{"num_hidden_layers": 8, "hidden_size": 192, "num_attention_heads": 3, "num_key_value_heads": 3, "head_dim": 64, "intermediate_size": 1152, "vocab_size": 4096, "hidden_act": "gelu", "norm": "layernorm", "norm_place": "pre", "norm_eps": 1e-05, "positions": "rope", "rope_theta": 10000.0, "rope_fraction": 0.25, "qk_norm": false, "attn_scale": 0.125, "bias": "all", "tie_word_embeddings": false, "parallel_block": true, "init": "uniform", "init_std_qkv": 0.0439, "init_std_o": 0.0439, "init_std_up": 0.0439, "init_std_down": 0.0179, "optimizer": "muon_variant", "learning_rate": 0.00289, "lr_mult_o": 4.0, "lr_mult_down": 0.7, "beta1": 0.95, "lr_head": 0.00939, "max_grad_norm": 0.5, "warmup_steps": 200, "schedule": "wsd", "decay_fraction": 0.69, "decay_shape": "sqrt", "final_lr_fraction": 0.0, "batch_tokens": 65536, "max_seq_len": 2048, "doc_mask": true, "train_tokens": 279500000, "max_steps": 4265, "dataset": "wikipedia_en"}
MLP neurons of a small language model. Each row is named by its layer, matrix (up: input weights) and neuron, and shows model dimensions 64-159. Each number is 128 + 32 x the weight over its row's rms, rounded and kept within 0 to 255. Numbers have three digits each.
Before each neuron's rows, "fires on" lists the tokens most often at its 100 highest values on Wikipedia text that the model never trained on. A number after a token or word is its count.

fires on: "on" 19, " cons" 16, "ic" 9, "ing" 8, "s" 6
L2.up873:113153162085152141099145132168093088121062144192125097119125175046142085138096137181100150093140139081186127133116097209122122140108154059086099126126140125105100130131140139117166099171149144135152106077133114177091163116087133102173070093082135145071106093112122110081155066149070076112

fires on: " of" 35, "\"" 33, ")" 9
L2.up932:104122125119127100140124135136206103151122118118142149112203132121130131166145141138085083133071098179097073133132090095160113153080135110147116113176124114105147097142172095104157139028112208097141074046148108190131101136109094088129116138188094091072079155116096100119134173128129142083

fires on: "i" 36, "ia" 11, "u" 9, "3" 9, "ide" 8
L2.up72:123167142185166091087068107095163108092096148132165108116133195099138155139209121115190116129079082176169112168110177061123149114142077099161136076174166092146148122156089113120083149181153136123101124139093074131135114142093145093121077055133084110133128142101127049161102177162120138191

fires on: "act" 13, " inst" 9, " Ph" 8, " ph" 7, "erv" 7, "ct" 6
L2.up1048:141152100103104087115128124107124116175091072152122100169130113087192151125159134082127171107084073124169097105117127152119145142092174087144125129122066102153138103131131118121117146163153134183162098112138152121144144086124108118142141105104139137093152140119134048097132125082082083093

fires on: " " 87, "200" 6
L2.up949:180097128108117077154133081121146111150156061140118093097127159099141145168155138158081128082056123131103139121093131149165125140153081172114182143087118083137125167120145130126116112105092057109097183138148063130172104142162098119132115138102099150154199126121099129155151093162127075132

fires on: " Al" 25, " al" 24, "Al" 13, " enc" 9, "al" 7, "ul" 6
L2.up601:153123073079153045138124123180112078121116159109098132085134172093047135140167099125172128110126173106139163127112102126194025086161129101110174089042179125136117134129154123130158121148213125100145185161139076125121123120147165168154107136124104128112125104126124087092122189095137148161

fires on: "==\n" 25, " of" 16, " medal" 9, "5" 6, "7" 6, "op" 6
L2.up494:157161145152087122140126033099144101154175109099135122143153122120128047116167155124054131115163137163104153101122082113120150173150108098136103149137145133118129121106121158125127127126041110119101100055099174159101107196067161085138079059178130120166129147110149078166120163176104040144

fires on: "er" 15, "-" 10, " and" 9, ":" 8, "–" 8, "our" 5
L2.up806:102171131125108126117182138134142155115113223124177117200137164106097126118177085102111151115109112088167115189189109165106148138147146159108168169049153125077029101092070165167143150109103138166128128103129121158094081118140073176125132133129084154131127131161139156100131138141168088087

fires on: "ing" 17, " by" 12, ":" 9, " Director" 6, " techn" 6, "ying" 6
L2.up45:133086144139094110130135114142150125076199066139149113122157094122134136094086187115197131095110160104137138095134131107132197114103080106096142090086165150112100100135201170123162220093145104154169111081075180131138094155129109146093146171145135138151128070118124125187123197133113165132

fires on: ":" 37, " and" 10, "y" 10, "s" 6, "/" 4
L2.up819:089160147183109170121165115165094098120122177159102109173108078103224162120110119129116103105123174139126110148144185139157140132169132154119135094151067141133143167159093099164111078161101205156158153117120152171139156124091165160105149095083072179196144104193112055159098102162030160097

fires on: ".\n\n" 32, ".\n" 12, " |\n\n" 9, ".\"\n\n" 9, "\n" 8
L2.up1106:133157134180168104081071132142108073151130109149182156182117156150127131102108109074088099127130162119151131117052120115093141164154172129124149201117169115162112122137195066066146166087112165135107134147115164145138096109109081143104118110142077106155182137115074167156154117125122208125

fires on: " the" 63, "as" 9, "The" 7, "|" 5
L2.up274:081089114125153162128092143129141132130153070126180129097127068209126108131171083145142126215134146167137120158183081126156134157117123100144091079175121090083111051135155134173177107088117184132163135146095164112149133107217175126090126107096164142130088176123165044121102133091125108201

fires on: "ast" 25, " education" 13, " educ" 9, " Sport" 8, "thlet" 5
L2.up526:183136106110185099117113106111167131088161105128138175089154160141132076094098174031169174137163076117149167081079071139105145081067177092161157184123154154126150134139129174073183200103188139103134095095054179111082079141149082107107137108139185140091174122137127139120111172134125118118

fires on: "A" 21, " a" 18, " along" 10, " compet" 9, " represent" 5, " to" 5
L2.up458:134140091175094118131108087098127159132120111157100107109125157148124092137082104152087132140101159161114121117108117094124156128072166109092143187152134139112113075144129170125159187084111240148153138100056127125106158193183138182106119185143132150131133128085117095186123159116081150148

fires on: " and" 14, ":" 11, " of" 11, "ion" 6, "i" 6, "ing" 5
L2.up720:101108156149151153101137106091130125124139172193139114118114117096193120119166135099159160155109175221170085184168118130167123135118113174119147097182141093107215148118124146149106092148116053138134115059119095147136112163065117102147156125088103155181151129090188120102130110141119074133

fires on: "y" 30, "The" 19, " the" 6, "ile" 6, "ag" 4, "ast" 4
L2.up791:130080159160130105106174171129176141143128085130184137141092150159153112150120156133131158098163120172113171162089110097136124122176109161125107126138120156138097093130133158196147073118035158115129119119134123154169125138141131111150101156114090105190075157179122163116051131081126121160

fires on: "\n" 57, " |\n" 15, " sub" 14, " rel" 4, ")\n" 4
L2.up938:232167115111102064087187063091150165074110139114180139057129078088161110127108137146167143151088126126153086133156155132119142070117121146140103139114164086129133140127157165045157125167160109132119127194091088164130132080078124181099159079115095070118155103108130049150103137152177119145

fires on: "ed" 38, " co" 12, " to" 11, "ch" 8, " best" 4, "ual" 4
L2.up784:120102123151151145039156152211114081195162173163127101152144197155165117124152114109140085116105138116127128113137119120182095139148151088106144103147116060101096115041137109111102145122097152108133137098177186146127085151155127137171120099118119125166102144097126138103141172159106165165

fires on: "n" 17, "ing" 12, "eb" 8, "ev" 7, "i" 5, "ig" 5
L2.up185:105089120093082088139135160128108115160185143104138101166145058105128181064137166124197127102161118144103146107102115150050125122140101122119097112143149104077173146078137141091121129146136099159101140174106095128109115153096103170151182165140068117173113150092109207082088152169097153124

fires on: "at" 13, "ot" 12, " col" 12, "\"" 11, "l" 11
L2.up841:122137147127101102083158129160106124051097080113141147119112128096081187184130092099191160125165154125109106104173148163123120184149141150159136123110098099127129137143134094117188110171093121085108155118119108152067182158052104108117107142173147081090177125157089156127065186113117094144

fires on: ".\n\n" 27, " such" 12, "\n" 10, "," 8, " (" 8, "==" 7
L2.up1055:178111156185155123085160156184060124105096181156163115118161131117170118185102051124082142181128154092121128137131118127102158099150124099142124144098143189136102135111107100126087112149160159143160117128168116141103131064087110122060103090123070142127134147149079224132101085041158125144

fires on: "er" 17, "4" 11, "5" 11, "10" 5, "3" 5, "1" 5
L2.up300:175191143082046184099199138153101120127179088105110119155133158141164150153179095169103153136072143130097111111105145120147132163102100144080146143114086093112141105086082105088116156140052145069123156171149115111132118137155069130126159185167110177133096130156085197146122089114153122120

fires on: " dep" 15, "7" 12, "D" 9, " such" 9, "P" 6, "O" 5
L2.up317:145146136136125154074138084144118133150172115149172157180136141051098108128112076069129117123149118095116091146139097160144130116143121123101125145129088157171121102139191165140126087127156061132096173119145130152168152127127131094131137126192116098158115125120073134091100219149099137150

fires on: ".\n\n" 61, " War" 18, " died" 6, " years" 5
L2.up243:109107152150156141129087117112165170122153144108176147141118182128130115148160162167115107126115159063125168158149140107119132205100089093111127078061095135088088135099150067143118121149105120158108103137112162134067164103105077172152194070154079125156068156143112170136148107109153095100

fires on: "at" 17, "c" 9, "s" 8, "ed" 7, "ep" 5, "ul" 5
L2.up1030:164128128108084163198159149088102077123138150173137126050117142174130163140076142139120143049192109177181097080110166146172129117128101124153128149126064109133137125049062118142151129089151168176144109124104154077079138108110120109136134122110164173138059121079128134168132146108155126116

fires on: "ed" 15, " in" 12, " on" 11, " at" 7, "ec" 6, "at" 6
L2.up333:101148128115125179204140132103117117159142141122143134119167140169108146151091109144154110151052173078144156134225134088124130118107102132083123094085099105224153116065052106175148122142138109180132132192103114113161126142064096163106114134128086162171088125074101132152143168112147153156

fires on: "or" 27, "\n" 24, " Par" 12, " Pe" 6, ")\n" 6, "-" 6
L2.up961:122141148131111105099124092150104156116129163155160072121063143132155130127165143147172099137103096063121069172108124093104139129106162118143131102156141147116101086131120171064159169182173113182125127167115066111133098152104117113114131111115107129153145191085158072149151141157225148134

fires on: " " 21, "at" 19, " At" 13, "5" 11, "6" 5, "2" 5
L2.up647:139144159088149160168127158098127108110162140153141175129135194119118107157119149148105113123110144165163088113150160067138140140139060171154124141107155117113171148108113109135136149204142063104093153173161153148117129087152071108094110174126063136093156147111112087086071055146154131127

fires on: " of" 27, "\n" 21, "c" 6, "r" 5, " further" 4
L2.up247:154101068119114161140102143171144117119112140131139110127097139118124158153128183173129168108135168168159182076104151098156095126191126038145106095133149095205098116114125144068119169120088214091147139156096082099120171114098154135087146112088117148148129127184153145094166149189103077164

fires on: " Ph" 22, "oph" 14, "h" 11, "a" 9, "c" 5, " ph" 5
L2.up472:159109134099115154118211103098101123119136122131154144161149108075142056093120152110086173126156049139173072071121131095140121186102173116101080047146052094110128096070119125116130152093109152119175130170125100145105130050170123132139173103061134122105171111076158091110163106127107156135

fires on: "le" 14, "ar" 12, "l" 9, "K" 9, "al" 6, "D" 4
L2.up193:082165118057134127146148100134134154141108177105092186091162054112146152111106111125110145205198191111139098131144120072133150112117122093162114147132071127107123169085083104123130084110107138145155088131154104135181165096142140078117127101094106143144162124141124129093111104128122137084

fires on: "op" 24, "ec" 9, "um" 9, "as" 8, "ater" 5
L2.up887:125120177076146126189056160156159176168155175191114152110156107147101118155149177080174135122110135138152147109128116102092129132065114131066087135110136165148107131191155173056133172089105119124121113086108144114124160123183151156107173135151085137179129154143072141106138158168117157154

fires on: ":" 24, "et" 11, "ather" 6, "ats" 6, "ly" 5, " Species" 5
L2.up927:174172118132150133118181144129075158138132127096114123174157107224130119086128130099131131082114127069097158116113109118168115131086105154116134144121114100103167141092088100125130091153136077129066133068106135170188109117151142131180187070148096151081137137096124166095063207161133143127

fires on: "ing" 29, ":" 14, " made" 10, "ed" 9, " gen" 9, "s" 5
L2.up581:163146152123145143061117111128133087113214136167084152145140173112122151091118154114128202113186080144113114124124139202128060126166099119142102094103084168139169121147175115133127150102161093128134063141061173134121148098199094151153170105107087152179082106097067109157144174129110136148

fires on: ")" 95
L2.up996:112094129164196097105124078147140183061130101125142116145138090037121110188166191144115090195113123126112124140193138115161093220110098134126127102187145113134154112154144150124118178133073148118102132082118121121096148151118104091174114118177151083113086107121115070134113171103112127132

fires on: "ra" 18, " not" 16, " so" 11, " tra" 10, " To" 9
L2.up237:125115171176100113144099130142102150185154137118187142138163159166097091194126148124069102090120126127137113169083141204115100130108079153115167076062188077107059151076105146106156097078118138119121158089110071165152163162065194143115063135091166092082119095105097165135152121130166073096

fires on: " " 23, " of" 11, "ric" 11, "p" 10, "n" 6, "st" 5
L2.up301:176123158168106119118165103104141057129143141162134094128131124162179126156130118178103137112086140099100117125067108158111140089170102177064115131063168142181114153117142133091166157145070120111147200160139133100120142093130105156184132166115106143144138125174169168118143115050143097127

fires on: "iv" 27, "ink" 9, "n" 6, "it" 6, "med" 5, "ient" 4
L2.up436:149122082122140177155101111161177049127117094177100159098181171146072147167061152138089145113132071074119064172091093156103060129125133079203149138117094106093124162092141133088133057133110152112133158119109143102112129105111088128151115111115121227153098144162079126128092084107179087136

fires on: " comp" 33, "ing" 26, "le" 8, "s" 6, "p" 5, "e" 4
L2.up493:152124144114159110109126087121131126152149157175138130132120169093167108126151155114159153123126098155137153116164130179089209097142099088066108171145089122143127150198133149129147089175067163201116110150101140141105130122120129148053133171109111138065086129134166167125115099132110123072

fires on: "201" 24, "200" 12, "le" 7, "i" 6, "9" 5, "ev" 4
L2.up1025:127161117103110173158119116101152155111165143100137106172061100111109115126142149090145134094077113135092132147098128133100069140090105101087129166081137159055164108100116152120113120165145116136127152177126107122164132153195040111212120139163145189140124186105137144125092207182051151101

fires on: ":" 41, "ph" 22, "et" 11, "if" 7, "=" 4
L2.up1042:160144156166127136189162154180060177110125130077118124154122123129113136184081133066171156128086130149089110134144121142130147199118148093136155140124127153167179142139122122129175138200097056126127109126091166074188049139105107125089166096096099179166124110155184126132059098121129135137

fires on: " l" 19, " m" 11, "al" 10, " rem" 8, "m" 6, " full" 5
L2.up137:079154147115144084169103114106120184154157053176079136118125171055132115098114108093140102189102153130111107124162138146129085102111136135149143123105110118091152089079150151136167068165140096161107157109177183095142154118108139176123122109144072113120154083169104171119084097089124161090

fires on: " T" 35, "l" 8, "at" 6, "Q" 5, "ch" 5
L2.up574:092133116106143122101124180126125096057078112157179136092117152116142171149097143107150192117119128106174101183127144148154053181148116149128141153175092143148144127122094111119152143149121163121095083113157140149124183171126088116124110151079121179168162151149149142220117106089150127101

fires on: ":" 12, " |\n" 11, " P" 10, "ats" 7, "r" 6, " CD" 6
L2.up764:187151150166134133115140080119119157149090091089167154101135143181110077127082149116108142092118170115068152149111115198082130080143099213146115126156147128152134097110152119156146099143127121111110137172107128176126155076100060093112128145150105110088131095076110160165114182133145116139

fires on: ")" 98
L2.up309:146056136133213108152110112087163097163171193100115127128188132055119126101118177131092141163116104140106078111141133127112123163166133183170144132117181134141150144092188088194105114037110109137176112131100129128158139109147127111142144108133081108146122110105111098114108170106168138105

fires on: " =\n\n" 21, " a" 14, "A" 10, "te" 9, "ver" 6
L2.up994:140082071168194107162093142052186102039111112115113105133142147090161105153158184128109095121101134140152117130143117126175149125173144209109140128116177139135121111112166162097142065061096186101126096108095139110137126154155108107123101156164107186134191061097105108143123176115139145076